MLP neurons of a small language model. Each row is named by its layer, matrix (gate and up: input weights) and neuron, and shows model dimensions 0-95. Each number is 128 + 32 x the weight over its row's rms, rounded and kept within 0 to 255. A neuron's up and down rows have the sign that makes its largest values positive.
Before each neuron's rows, "fires in" lists the words (lower case) most often at its 100 highest values on Wikipedia text that the model never trained on.

fires in: "be", "being", "began", "before"
L5.gate498 [168 100  71 136 140 212 116  73  97 193 125  67 150 127  78  91 108 110 184 113 193 210 130  96 100  82 150  78 145 157 104 159 180 143  93 144  98 160 179 168 110  97 144 152  88  73 118 133 104 113 115 136 146 105 139 161 120 188 146 142 131  98 174 131 134 141 101 119 135 133 134  86 114 104  79 131 182 162 166 159 120 134 140 115  78 156 156 149 150 158  91 178 144 108 128 145]
L5.up498 [188 115 144 114 165 158 130 113 154 166 108 143 144 147 202 141 137  79 111 161 171 142 123 148 155 119 119  94 112  94 163 151 110  83 188 129 161 105 101 174 118 164 167 148 147 158  53 174 142  92  97 141 121  88 148  98 135 140 105 151 119 139  78  54 161 100  71 121 118 116 164 114 123 121 105 149 139 150  99 137 119 128  88 126 151 116 127  97 100 161  76 105 144 146 140 138]

fires in: "an", "before", "any", "french", "washington", "fiction"
L5.gate134 [107 155 127 129  99 193 128 107 138 116 119 135 131 139  99  85 169 158 128 178 112 117  53 120 112 115 102 151 172 130 112 123 129 123 116 142 153  96 162 169 159 168  86 132 139 166 148  48 108 188 106 135 107 116 131 161  75 108 134 168  92 157 151 104 122 131  85 136 167 126 134 142  50 108 137 123 153 124 122 170 130 109 117 130 144 146 132 106 119 130  80 137 148 108 212  85]
L5.up134 [156  76 143  76  93 164 109  96 137 101  66 169 157 131 108 124 136 196 110 142  63 110 154 170 127 151  91 116 122 112 120 161 125 130 153 128  76 100 130 163 126 110 165 147  93 150 140 136 118 128  88 133 140 127  89 105 102  88 135  87 101 123 103 102 120 101  95 110 114  88 173 101  81 129 146 156 114 144  75 116 143 147 126 108 116 115 124 148  98 150  70 114 126 149 173 148]

fires in: "at", "league", "of", "on", "attendance"
L10.gate362 [ 99 141 124 167 111 115 193  43 129 113 143 134 169 152 139 123 152 133  97  95 124 164  97  94 100 130 197 143 133 143 197 164 137 132 164 141 138 142 176 158 126 117  65 159  93  61 142 200 173 144  79 144  55 129 100  94 140 151 120 128 167 164 150 159 142 132 150  60 101 128 111  87 130  92 117 122 162 132 100 112 145 114 151 148 131 120 186 165 128 106 127 179 121 122 157 125]
L10.up362 [ 89 154 162 126 144 125 149 122 147 154  77 130 147 152  96 145 140 121 152 158 144 121  88 157 147 114 118 160 144 113 157 130 145  98 144 168 120 138 169 152 181 102 116 128 144  81 138 134 144 105 132 161 101 175 139  89 105 166  61 148 122 164 137 131 167 122 155  67 119 132 130 107  63  91 162 159  91 169 147 161 120 111  81 127 208 100 162 115 138  95 109 136 114  76 166  97]

fires in: "began", "before", "being", "only", "plastic", "begins"
L2.gate272 [151  63 110 149 153 168 142  66 120 114  96 144 133  88 143 159  81 140 139 131 119  86 189  88 156 162 117  80 141 185  54 173 168 140 102 171 146 125  88 129 117  68 149 156 115 102 147  90 188 163 101 182 125 149 191 135  89 126 138 120 147  81 127 139 141 201 103 119 107  83 174 158 159 168  76 226 104 143 189  96  98 131 173  88  91  70 119 133 160 115 135 187 149 130 182 186]
L2.up272 [128 154 156 115  80 142  74 151 123 162 162 162 157 144 165  75 137 132 125 178 203 133 138 168 100 171 113  53 111 183  98 171 130 185 121  67 147 111 117 132 145 127 127 135 130 100 100 191 117 114 171  69 147 151  80 138 125  96 133 131 127 111  75 143 125 103  92 122 163 182  84 125 117 209  96  37 179 118 132 148 142 149 165 145 126 161 164 112  91 103 128 119 207 141  89 172]

fires in: "singles", "album", "series", "song", "third", "fourth"
L2.gate144 [154  93 135 187 113  98 161 104 105 137 139 162 222  88  63 140 138 143 116 106 131 168 156 150 141 103 108 102 135  80 151 141 154 160 159 126 134  75 127  97 132 118 169 142 109 113 154 152  94 138 117  58 149 121  84 129 161 117 104 141 173 127 140 146 137 144 151 148 150  72 103 140  62 142  88 119 141 184 149  72  90 142 104  49 139 134  98 109 130 110  52  97 111 139 157 124]
L2.up144 [146 113 132 116 112 108  93 111 138 136 108  70  97 110 103  89 168 124  89 216 201 109 151 131 175 114  87 142 209  71 145  76 131 148 141 170 114 173 174 165  80 159 114 113 156 151  94 153 160 101 113 111  93 170 139 140 145 140 126 109  90 127 134 147 152 128 141 146 193 167  67 185  94 143 127 165  97 161 158 146 114 139 197 135 127 123 110 181 111 129  74  90 159 159 128 111]

fires in: "be", "michael", "research", "fw", "body"
L5.gate165 [ 37 122 122 195 118 127 147 114 153 140 203  60 128 133 141 106 128  72 109 131 140 146 168  93  90 114 114 124 149 139 111 148  97 148 181 146  46 106 152 185 193 166 114 151 120 130 102 100 205 128 145 160 119  98  97 121 118 177 122 102 181 101  89 116 148 168 120 137 115 108 144 145 156 114 118 144 118  80 169  73  88 136 158 107  61  92 174  99 144 156 186 146  88 166 150 104]
L5.up165 [118 123 107 112 167 102 180 138 123 157 149 169 171 181 112 111 149 165 132 156 140 145 167  81 173 106 155 123  31 165 144 144 114 138 199 158  82 166 147 136 117 118 208  80  91  79 136 140 168 136 131 128 114 135 126 116 175 121 137 138 121 206 148 114 162 100 143 150 120 154  89 176 141 112 132 165 153  90 193  90 110 111 113 153 100 129 156  97 131 132 113 101 171  78 141  73]

fires in: "as", "to", "a", "by", "the"
L3.gate400 [ 70 109 194 129 128  60  67 115 123 131  86 122 150  80  76 128  98  80 174 117 154 123 125  80 126 111 122 127  95  97 125 148 139 116 146 109 109  87  80 150 143 139 131  83 183 157 154  89 123 132 117 119  74 139 106 115 122  46 143 136 155 138 162 157 159 126 141 107 142 158 126 157 203 145 122 137 175 110 135  93 169  44  77 160  94 119  87 147 176 163  66 171 110 122 173 121]
L3.up400 [118 155 123 100  72 106 171 115  91 111 172 133 126 131  91 124 150 109 127 119  91 120  84 115 128 143  84  80 122 140  98 160  88 192 110 123 134 119 165  53  81 141  93 130 107 107 166  75  77 205 167 160 112 117  97 130 159 145 104 151 183 105  87 143  98 135 124 130 138 120 169 116 123  94  87 152 116  49  54 157 144 181  96 156 123 151 211 103 136 102  92 176 159 104 148 106]

fires in: "between", "society", "third", "real", "business", "target"
L8.gate288 [154 132  89 125 154 163  68 158 126  73 170  88 145  94 111 161  67 186 148 123  99 109 196 149 168 168 119 105 120 127 179  90 157 156 114 131 136 132 111 142 165  95 130 128 181 108 125  72 105 108 134  28 131 148 125  94 143 141 113 205 114 138  95 218 134 164 106 120 130  93  99  71 138 136 110 143 147 178 128 126 119 122 142 139 190 140 147 110 100 169 135 130 137 145 168 152]
L8.up288 [126  64  45 113 190  86  95 166 111 114 130 138 159 138  63 139 114 140 145  98 133 132 176 147 141 119  77 157 135 156  60 101  91 171 162 124 136  99 130 134 121 132 155 174  99 117 185 135 147  95  86 107 104 124 116  24 107 124  73 105 110 121 127 142 127 150 146 112 128 104 129 136  44 172 125 176 146 106 105 134 113 139 159 123 137 138 162 125 181  95 143  96 119 130 119 133]

fires in: "the", "before", "between", "of", "they"
L3.gate75 [177 152 110 110 129 106 106 113 142 169 121  86 142 146 110 135 126 162 131  83 126 162 111 141 103 160 116 164 130 112 142 150 103 114 172 109  57 146 141 109 166 100 121 124 161 145 155 155 119 160  99 136 162 103  78  71 102 106 128  97 142 151 165 112 106 120 155 136 212 150  98 100  60 142  93 120  83  98 110 118 143  59 170  70 112 155 190 155 163 186 129 137 131  76 125  89]
L3.up75 [122 184 155 168  95  71 122 123 150 143 173  67 116 165 198 130 140 118 115  81 163 158 141 112  81 108 175 139  96 220 102 115 197 143 141  75 158 115 140 113 133 111 123 122 154 152 143 140 142 114 123 150 161 125 128 118  85 113 107 146 168 173 125 223 156 199 157 166  95 109 114 122 169 122 115 200 144  59 111 124 151 132 153 115 118 124 104 163 116 110 136 170 160 162 140 179]

fires in: "three", "over", "following", "through", "than", "significant"
L5.gate98 [111  77 169 134 120 119 139 164 137  86  72 126 126 111 151  94  88 139 171  84 158 131 186 118  98 104 170 158 118 153 157 136 120 132 109 116 133 160 151 125 131 154 124 120 178 155  86 138  82 139 153 136 136 128 100  72 177  98  69  94 200 157 145  83 112 135 106 114 145 104 103 144 121 117 150 115  93 166 168  83 124 134 151 117 141 120 172  76 102 105 121 102 114 122 107  94]
L5.up98 [ 85  89  86  99 119 109 134 100 114  50 167 146  72 137 160  95  56 151  98 146 156 147 211  55 119 111 123 182 110 183 150 124 164 129 136 124 143 143 118  98 151 179  40 117 115 128 105 106  96 128 174 130 115  55 107 112 113 157 150 118 144  96 116  91 146 148  91 172 124 140  99  81 126  98 120  73 177 147 131 117 188 137 105 153  88  94 115  99  84 106 189 140 158 120 144 108]

fires in: "it", "which", "that"
L7.gate340 [177  99 120 138 166  94 106 151 118 138  94  71 182 192  83 169 161 139 132 135 143 115 137 149  99  84 123 116  99 121 154 146 120 142 117 137 149 147 117 150 147  80 182  66  73 176 149 141 109 104 159 118  87 162  74 168  52 150 121 132 153 124 106 172  94 130 110 170 136 182 137 118 123 126 116 104 127 152 102 178 127 105  99 162 160  85 110 177 125 107 170 119 131 104 146  88]
L7.up340 [117  72 190 136 101 143  53 136 165 161  81 161  91 123 105 115 128 132 113 180 185 150 158 132  99 123 140  88 111 102 131 138  97 136 201 114 160 126 140 145 137 154 112 129 128 153 167  86 178 126 110 124  95  97 147 115  97 100 102 121 148 104 155 163 113 139  96 112 127 106  61 183 157  91 159 102 117 150 214 197 125  85 224  73 104 163 149 115 124 178  89 168 140 118 136 111]

fires in: "of", "at"
L9.gate314 [123 158 119 130 149 135 188  51 157 144  77 188 159 108  97 150 108 106 101  97 162 137 111  78 150 162 132  99  90 132 151  82 135 135 129 180  80 102 196  65 113 124 137 116 177 142 191  91 111 164 155 147  96 127 119 147  58 129  70  98 118 104 156 165 157 146 102 151 166  89 132  85 118 195 160 109 124 122 148 127  84 113 123 166 147  54 120 191 148 129 140 169 139 117 152  72]
L9.up314 [137 165 143 154 134  67  69  90 166 154  90 113 142 145 157  99 130 119 175 110 107  92  86 116 146 128 133 116 112 133 196 125 150 123 108 108 154 190 161 170 114 111 118 128 136 107  80  80 187 155 157 150  79 177 131 119  76 110  79 165 172 121 190 171 123 132 177 111 143 145 120  90 159  96 101 167 149  82 133 170 122 120  79 105 168  93 192 155 150 168 156 132  52 125 193 102]

fires in: "an", "any", "great", "either", "another"
L8.gate166 [117 118 154 149 151 126 148 112 145 131 144 153 142 177  99  84 119 162 133 175 130 115 122  94 103 131 114 132 124  53  89  85 168 103 139 131 146 112 175 183 133 108 141 130 130 112 170  94 109  97 169  95 162 129 126 115 147  96 142 146 157 133  74 135  98 130  87  97 128  96 143  22 105 161 131 107 122 133  62 182 160  76 136 129  99 162  77 115 109 179  73 145 159  25 153 150]
L8.up166 [107 120 151 102 136 102 141  82 173 101 130 131 128 120 177 137 153 149 174 121 146 108 103 171 129 144 172 144 180  91 118 109 150  68 128 117 118  93 104 106 147 127 181 102 113 116 200 134 147 107  77  91 118 117 105 139 156  90 146 103 122 156  67 187  97 147  71  67 115 144 159  35  83 105 148 136 103 118 121 187  81  88 102 133 150 131  76 148 109 143 115 144 144 129 145 118]

fires in: "the", "his", "to"
L3.gate383 [120 112 106 126 128 130  59 182 140 112  86 108 162 106 143 114 127 115 163 138 103 126 167 125 104 135 139 173 142 170 131 117 124 116  78 120 145 151 102  84 127 160 139 120 165 159 130 110 133 104 150  63 149 146 109 114 132 175  60 131 127 142 142 163  58 131 169 131 147 135 125 154 111 117 152 117 132 111  85 144 169 112  91  99 109 117 116 112 118 156 126 137  52 159 109 175]
L3.up383 [107 134 127  49 128 159 161 144 140 151 136 152  70 221 134 127 152 163  79 114 138 102 148 167 141 172 166 119 120 147 145 131  94 125  83 162 141 105  85 100 128 110  86  73  82 217 138 126 105 212 140 177 112  74 124 108 114 206  76  82  97 114 142 138 103 134 132 174 136 185 134 130 118 100 111  86 115 139  99  99 163  99 162 166 126 135 151 126 105 123  87 176 135  73  83 171]

fires in: "group", "control", "catches", "patrol", "drew", "matches"
L2.gate433 [181 125 120 100 140  85 109 167 100 140  73  97 157 133 104  91 148  90 109  83 128 172 121 159  46 112 171 136 153 210 152 181 159 140 113 160 126 121 122 178 118 106  97  86 164 114 127 154  73 108 113  93 109 150 213 150 113  96 124 159 107 132 138 122 190 106 110 163  89 124 141 154 126 143 120 134 152 126  93  96  98  54  97  63 121  77 135 122 158 166 101 137 140  80 174 149]
L2.up433 [ 77  91  80  87 140  48 125 112 137 137 133 123 115 144 160 196 154  99 142 172 195 126 189 138 114 130 117  13 135 138 123 181 127 120 147 141 142 148  79 148 153 120 157 123  97 129 154 166 139 113 118 131  95 110 148 184 128  87  89 114 148 140 116 114 138 128 174 165  83 170 111 203 201 152  79 140 135 115 119 134 127 105  86  96 178 131  45 127 138 147 106 108 195 175 127 126]

fires in: "was", "is", "made"
L6.gate263 [125 149 150 114 102  55 139 181 186 164 122  83 108 102 141 149 152 123 105  98 153 125 132 111 174 152 120 161 122 142 149  95 165 158 111 161 111 117  78 122 136 115 112 133 170 148 133 191 147 176 116 156  72 108 124 140 101 104  95  70 116 106 171 125  73 146  98 129  79 112  90 152 115 134  93 146 129 125 185  98  61 154 157  70 160 154 101  98 173 132 189 129 111  90  87 164]
L6.up263 [124 141  67 155 154 116 110  81  59 146  91 145 128 133 126 150 146 163 160 141 125 122  98 149  56 126 117 181 181 104 150  92 114 130 116 186 158 139  98 147 127 152 154 116 182  85 175 132 172 176  99 116 139  93 170 126 193 135 115 178  66 145 120 116  72  95 154 138  88 123 125 150 119 103 180 160 118 122 123 102 122 118 142 139 143  96 124 132 162 168 125 128  89 186   5 136]

fires in: "was", "is", "with", "an"
L5.gate275 [149  55  86  98 137 147 152 139 170 124 124 129 138 117 186 121 160  94 101 130 118  77  82 103 161  98 104 162 114  71 159 113 130 153 134  72 132 127 146 128 139 157 167  59 144 163 135 185 166 165  80 140 104 153  96 154 108 156 130 118 160 167 173 173 106  61 187 128 153  93 100 110 149 128 171 139 157 136 147  69 118  63 102 138 152 101 140 165  73 106 131 135 147 152 188 110]
L5.up275 [106  59  99 100  77 176 106 173  56  97 108 181 137 141 168 113 113 166 129 105 120 115 175 151 105 156  82 163 166  74 134 114  98 116 162 160 197 125 148  91 159 113 120 132 137 132 148 151 125 100  81 134 124 190 139 160  54 158 130 161 137 123 203 149 193 105 132 174  79  87 103  99 118 123 171 118 106 103 117 125 128  40 154 119 104 137 173 111 116 119 158 141 111 104 170 170]

fires in: "not", "which", "also", "that", "once"
L10.gate486 [170  83 213 143 110 139 112 122 154 187 177  80 145 135 131 124 212 114 132 134 126 122 166 146 165 125 155 122  85 140 130 165 128 137 116 176 134  81 217 165 156 135 166 140 122 123  77 172 115 114 154 143 131 132 113 106  73 182 119 190  78 124  78 110 133  97 154 157 138 113 137 107 131 110 118  95 144 105 204 172 112 151 159  80  95 171 145 104 126 121 197 144 148  86  99 143]
L10.up486 [129  58 127 139 144 208  94 217 166 150  93  77 106 124 138 109 142 153  85 153 120 160 180 112 133 153 155 157 104  75  96 102 119 141 171 117 150 132 112 167 143 127 141  59 141 148 122 123 169 148  95 111 136 108 156 166 148 157 114  81 136 110 155 128  27 149 126 114 173 103 137 124  89 123 157  85 155 186 140 163  84 176 151 190  98 110 157 115 109 141  75  93 175 141 142 129]

fires in: "played", "playing", "play", "worked", "signed", "work"
L5.gate9 [ 92 192 166 165 137 162  99 154 153 118 145  88 149 110 133  79 101 147 140 117 131 113 163  90 168 109 136  88 113 130 154 114 144  69 143 155 102 125 112 143 136  91 145 128 190 194 107 136 151 111 103 134 135 135 206 134 123 116 153 140 149  66 100 126  96 129  46 158 120 126 139 121 158 143 155 100 204 158  46 125 100 109 147 189  90  18 170 115 102 158  82  65 135 130  81 128]
L5.up9 [ 93 126 139 164 150 152 132 119 117  45  58 126 163 133 174 128 159 146 173 175 207 167 160  79 171  87  97 123  86 112 142 113  93 108  96 101 168 171 107 199 114  65 156 167 106 171 123 176  92  84 137 155 122 183 119 130 126 138 106 137  91 147 100  70 121 163 126 132 101 110  85  78 132 136 161 127 102 155  91  87 139  91  95 157 199 134  98  87  44  88 114 143 123 110 112 124]

fires in: "three", "two", "same", "following", "four", "six"
L10.gate23 [108 111 199 153 136 159 112 140 122 142 136 136 143  20 157 103  99 144 115 134  78 116 126 171 144 121  94 176 164 155 109 100  89 186 161 158  95  93 139 164 169 109 108 121  88 157  97 175 134  91 139 152 214 164 105 163 149 143  32 149 144 141 124 151 116 184  70 129 147 108 123 154 128 131 166 138 140 134 144  96 138 143 121 130 173 149 163 104 151 161  85 131 154  84 119  84]
L10.up23 [ 91 140 142 168 126  63 223 137 142  93  58 113 129  94 149 101 132 111 113 105 140 102 140 146 102  74 146 195  67 141 170 173 132 130 115 119 167 170 156 111 137 135  79 152  72 141 206 109 101 135 104  83 120 138 109 128 172  49 144 110 155  96 140 108 157  92 107 148 167 102 190 128 154  89 137 110 118 154 144  72 195 120 140  95 114  81 121 131 126 117 121 159 135 134 116 141]

fires in: "was", "were"
L5.gate433 [109 146 110 158 130 133  96 151 103 181 140 150 148 121 133 145 152 133 172 153 130 102 129 106  87 172 132 118 132  95 117 118 194 122 136 122 162  56 194 155 198 119 111  78 144 128  82 124 160 168 145  81 123 107 130 171 150 109 134 124 116 114 193 127 114 131 123 106 103 135 110 152  93  96  91 190 122 217 109  80 105 153 150 111 149 116 204 178 138  53 136 183 104 133  68 124]
L5.up433 [114  87 120 127 147  99 135  96 104 123  83 190 147 162  85 108  91 130 175 125 120 125 142 129 138 125 108 189  85 128 138 127 171 121 236 161 109 116  94 197 121  79 177 115 148 162 154 126 122 119 108  94 115 128 141 147  94  91  56 186 124 126 140 137  84 155 114 113  62 155 145 148 107 142 116 149 132 150 146 103 213 103  93 104 153 103 117 135 169 142 111 125 148 151 119 105]

fires in: "is", "are", "texas", "replaced", "lives", "placed"
L2.gate476 [109 144  66 114 125 109 153 126 104 101 143  77 165 126 100  90 134  96 141 124  62 133 121  94 172  92  91 169  79 207 152 127 115 192 188 137 167 140  94 115  77 158 136  56 129 111 190 104  94 148 194  80 101 114 142  83 103  93 162 132 141  76 113  83 140 112 107 176 122 131 155 150 116 122 136 148 151 103 138  95  77 122  86 103 152 134 132 102  97 157 117 166 113  82 168 126]
L2.up476 [131  67 131 161 150 104 145 104  95  84  85 151 122 129 139 112 161 155 104 107 161 154 147 139 114 159 161 110 108 147 137 102 185 101 103 160  94 180 163  70 146 160 114 151 137 174 102 159 177  75 167 170  84 151 120 169 126  55 111 197 123 116 118 193  92  82 133  87  87 126 102 141 184 158 156  73 166 109  93 159 147 134 139 154 140 139 132 126 141 154 131 130 171 112 107 117]

fires in: "he", "who", "which", "it", "and", "later"
L10.gate366 [133  60  97  97 107 190 205 103 105 138 116 138 125 149 120 167 119 107 152 152 115  63 162 123 118 146 137 162 102  63 162 134 150 120 115 154 109 110 169 136 133 153 122 157 154 100  92 157 147 113 103  82 123 157  94 118 121 102 171  90 199 116 162 120 161  79 136 108 121 150 144 114 107 208 116 148 119 137 123  86 110 161 111 133 156 157 138 180 102 120  83 128 143  53 150 108]
L10.up366 [182 149 161 105 106 185 109 182  88 160 113 142  84 154 106 139 193 186 150 118 155  85 132 108  67 166  92 102 140 107 149 125 142 164 110 139 161 132 172 144 135  91 127  96 163 132 203 159 199 139 114 102 179 124 158 136  84 135 132 176 153 118 134 109 128 189  69 130 167 150 122  88 151  82 109 109  86 149 136  62 132  95 141 141 143  77 102 218 134 133 159  92 145 109 157 165]

fires in: "a", "within", "the", "began", "of"
L3.gate255 [ 62  92 134 149 159 161 122 107 102 100 102 124 125 129 114 102 119  76  66 201 135 138  82 160  87 115  99 107 119 127 124 132  90 186 154 138 146 108 109 199  99 108  75 119 156 172 134 153  72 145 162 166 110 168 103  83 136  63  92 130  53 126 122 171 137 130 128  96 181  67 181 153  90 152  77 185 104 129 106 179  90 118 164 122 108 144 194 113 158 134  89  98 128 122  93 175]
L3.up255 [ 95 100 129  86 117 120 128 147 170 150 122 123 167  95 117 154 157 136 113 206 196 120 159 107 139  95 137  78 140 167 126 166  79 122  77  87 108 105 122  97  52 149  74 122 104 136 120  98 100 107 124 153 115 128 113 107  97 131 168 128 151 166 154 165 111 142  93 142 142 158  93 185 120 137  75 137 112  96 115 135 105 121 156 122 190 151 159 105 106 197  78 142 137  78 118 132]

fires in: "university", "until", "units", "unit", "union"
L5.gate432 [195 138 104 136 149 102 112 113 124 114 173 138 107 140 105 191 136 131 138  75 115  99 165 116  77 167 103 153 164 120 103  63 146 130 154  73 114  87 120 128 170 148 162 184 188 212 117 109 131 136 101  82  84 106 122 149  95 131 118 154  72 126  89 195 106 180  94 100 148  71  80 139 120  59 150 162 169 182 127 121 171 128 115 167 104  91 127 166 134 118 171 140  66 105 130  99]
L5.up432 [130 162 165  47  57 165  72 148 171 129 125  57 145 205 155 139 153 101  90 145 135  95 148 142 114 188 129  65 175  68 118 143 115 140  94 103 155  85 142 117 175  95  76 185  99 136 159 134 122 115 125 109  93 133 180 154 106 144 108 125 117 153 135 146 131 149 112 103 201  94 130  63 118 138 121 141 108 138 142 137 172 130 157 107 209 124 106 132 122  96 129 126 109 149 185 122]

fires in: "him", "the", "form", "formed", "this", "formation"
L3.gate442 [138 116 148 142 150 157 146  76 132 141  82 130 186  77 133 142 126  95 144 124 162  98 138  96 184 137 162 144 128 146 169 146 166 174 171 137 169 180 118  92 168 117 165 135 129 170 109 119 123 154 133 156 123 162  87 182  97 120  93 134 105 131 101 163 114 121 106 181 102 129 170  62 184 127 153 103  94 142 116  86 103 122 117  88  96 147 120 180 123 106  89 106  86 182  43 105]
L3.up442 [100 129 170 161  92 155 120  95 129 133 156 114 192 124 104 143 238 156  82 130 125 127 103 107 168  58 173 130  58 105 154 122 136 102 128 130 182 162 178  89 159 155 142 106 167 185 144 145 153 166 128 115 127 127 122 139 101 133 121 121 142 125 127 119 107 112 145 158 159 168  91  75 118 136  97  91 135 158 176 108 184 102 160 122 139 148 180 134 138 132 167 173 174  51  94 130]

fires in: "district", "of", "different", "daily", "architecture", "interest"
L2.gate7 [ 64  95 176 121 144  93  96 104 112  80 162  89 123 139 128 134 199 112 122  61 104 109 138 132 144 136 103 126 106 190 195 122 126 100 139 179  86  74  90 101 155 135 137  75 170  90 102 165 105 119 107 152  97 132 144  99 112  97 105 140 169 146 141  92 173  62 124  93 163 115 143 151 120 146 137  93 160 124 138 184  90 128 132 151  68  39 129 161 195 131 191 102 158  92 157 176]
L2.up7 [128  72 114 174 126 144 175 100 111  99 206 132 135  99 127 158 148 132 128 145 123 134 164 142 109 132 109 170  91 136 155 124 149  79 127 133 152 145 122 128 126 152  88 134 122 100  41 143 163 162 133  95 175 146 133 155  81  76 130 161 162 135 168 156 100 120 103 194 125  89 142 139 125 117  79 106 150 193 160 170  89 136 189 123 175 157 122 143 128 133 144 110 181  93 136 159]

fires in: "has", "also", "born", "footballer", "featured"
L3.gate42 [ 98 103 173 122 129  72 103 141  85 140  94  68 155 133 114 118 149  90 148 129  87 134 181 131  38  93  82 184 144 175  84 190 114 126 111 145 184 148 148 144 128 121 132  78 181  94 113 131 136 127 114 117  95  72 109 150 116  74 137  89 119 157 178 127 120 105  40  91 140 122 128 136  93 160 112 144 170 135 168 113 174 146 116 144 113  95 118 115 142 138  22 130 117  81 141 122]
L3.up42 [164 139 207  91 110 125  71 197  90 155 176 171  99 133 179 133 156 127 150 104 133 136 159 131  44 143  62 149 164 147 134 157 134  99 103 149 193 144 124 113 100 136 132 136 121 133 139  84 117 149 144 135  83 114 152 197 123 127  91 179 136 140 131 175 152 147 133 133  91  79 168 177  77 181 152 157 180 134  93 135 119 130  83 120 130 176  95 124 127 126  76 161 140 162 179 119]

fires in: "played", "well", "worked", "play", "work"
L10.gate402 [158 168 164 102  82 154  92 113 135 105 136 109 117 104  92 107 156 105 159 137 120 118 118 140 112  44 146 157 156 142 137  63 130 114 101 119  67 126 100  85 139 147 136 168 105 176 176 108  90 129 103 124 117 171 154 104 177 147 133 143  88 110 107  84 144 118  76  54  72 132 136  86 158 124 122  90 151 138 138 148 127 143 103 126 130 145 108 174  98  89  62 153 123 158 108 122]
L10.up402 [112 100 148 144 197 128 119  76 121 130 129  92 101 101 106 122 106 156 163 161 135 152 140 127 142 140 145 120 140 104 150  75 141 156 121  85 127 117 125 195 125 110  87 107  98 177 112 109 166 193 163  91  87 193 150 170 111 122 142 120  63 211  70 130 114 134  95  89 143 135 125 150 134 104  89 117  58 131 152  78 119 107 135 175 112 110 146 134 150 164 129 139 103 168 117  69]

fires in: "has", "is", "have"
L5.gate332 [181 115 141 109 150 157 124 157 137 147 125 133 147  98 146 104 106  55 181 122  97 187  85  78  78 148 146 163  98 147 114 169 125  92 111  77 143 132 152 110 138  93 163 121 120 155 132 121 104 114 166  64  78  88 131 105 136 176 151 169 148 188 118 121  94  62 146  85 108 108 181 130 101 124 128 147 162 174 106 144 127 138 156 133 162 175 118 138  82 130 136 132 145 112 100  98]
L5.up332 [153 115 124 124 157 102 128 120  78 148 116 221  91 123 114 132 152 115 176 142 152 114 155 104 111 140 137 172 144 108 125  87 149 142 109 157 203 212 155 170 121 129 133  86 220  67 155 119  66 125 168 156  82 174 158 117  95 100 129 196 116 133  58 152 160 154 116 118 130  83  76 168 105 118 146 142 157  96 149 120 127 118  94 128  90 141 134 130 189 187 138 133 134 122 133 139]

fires in: "championships", "awards", "award", "medal"
L9.gate96 [204  98 133 162 132 156 201 125 137  83 170 116 159 169 142 124 144 131  86 136 154 160 131 117 135 177 128 106 180 170 127  66  88  98 113  89 107 118 120 122 184 145  75 124 155 117 167 112 137 117 122 156 142  86 125  92 110 144 102 124 111 135 110 167 195  90 178 213  93 116 103 130  97 119  70 164 118 188 177  62 138 176 138 139 103 133  76 160 127 167  78 159  94 137 156 168]
L9.up96 [128 143 116 135  92 157 203  93 119  80 102  40 133  98 101 156 177 190 137 118 100 167 108 138 145 170 164 137 136 149 134 132 141 127 121 144 129 123 144  72 100  50  85  86 140  94 170 126 111  86 165 136 127 102 114 174 120 157 146 176 149 195 110 138 175 102 122 122 166 156  88 124  87 119  86 108  63 123 103 127 133 141 120 109 142  90 135 145 100 170 109 172  72 124 128  99]

fires in: "was", "as", "being", "appointed", "became"
L10.gate409 [123 156 160 158 108 160 169  74 127 142  91 150 102 118 101 112 158 134 157 134 149 136 109 135 201 144 125 124 133 110 115 118 108 158  97  81  92 148 131  99  85 138  88 148 195 119 106 104 164 211  82 114 132 139 125 110 105 157 130 162  57 127 142 132 169  94 125 139  70 146 141 115 131  97 147  83 127 115 199 129 158 147 159 131 155 148 147 128  88 129 110 132 117  99 171  73]
L10.up409 [ 74 130 135  36 218 157 108 139 115 116 112 173  70  94 139 158 106 120 141 134 135 131 111  95  97 192 134 104 143  94 124  47  76 108 125 113 150 109 155 185  83 161 127  92 184 129 101 141 150 140 117  75 146 126 110  64 146 118 147  94 100 124 147 144 149 114 142 128 169 128 206 125 105 102 153  82  86 148 138 110 138 155  66 176 133  97 127 160 176  84 171 120 174 162 114 120]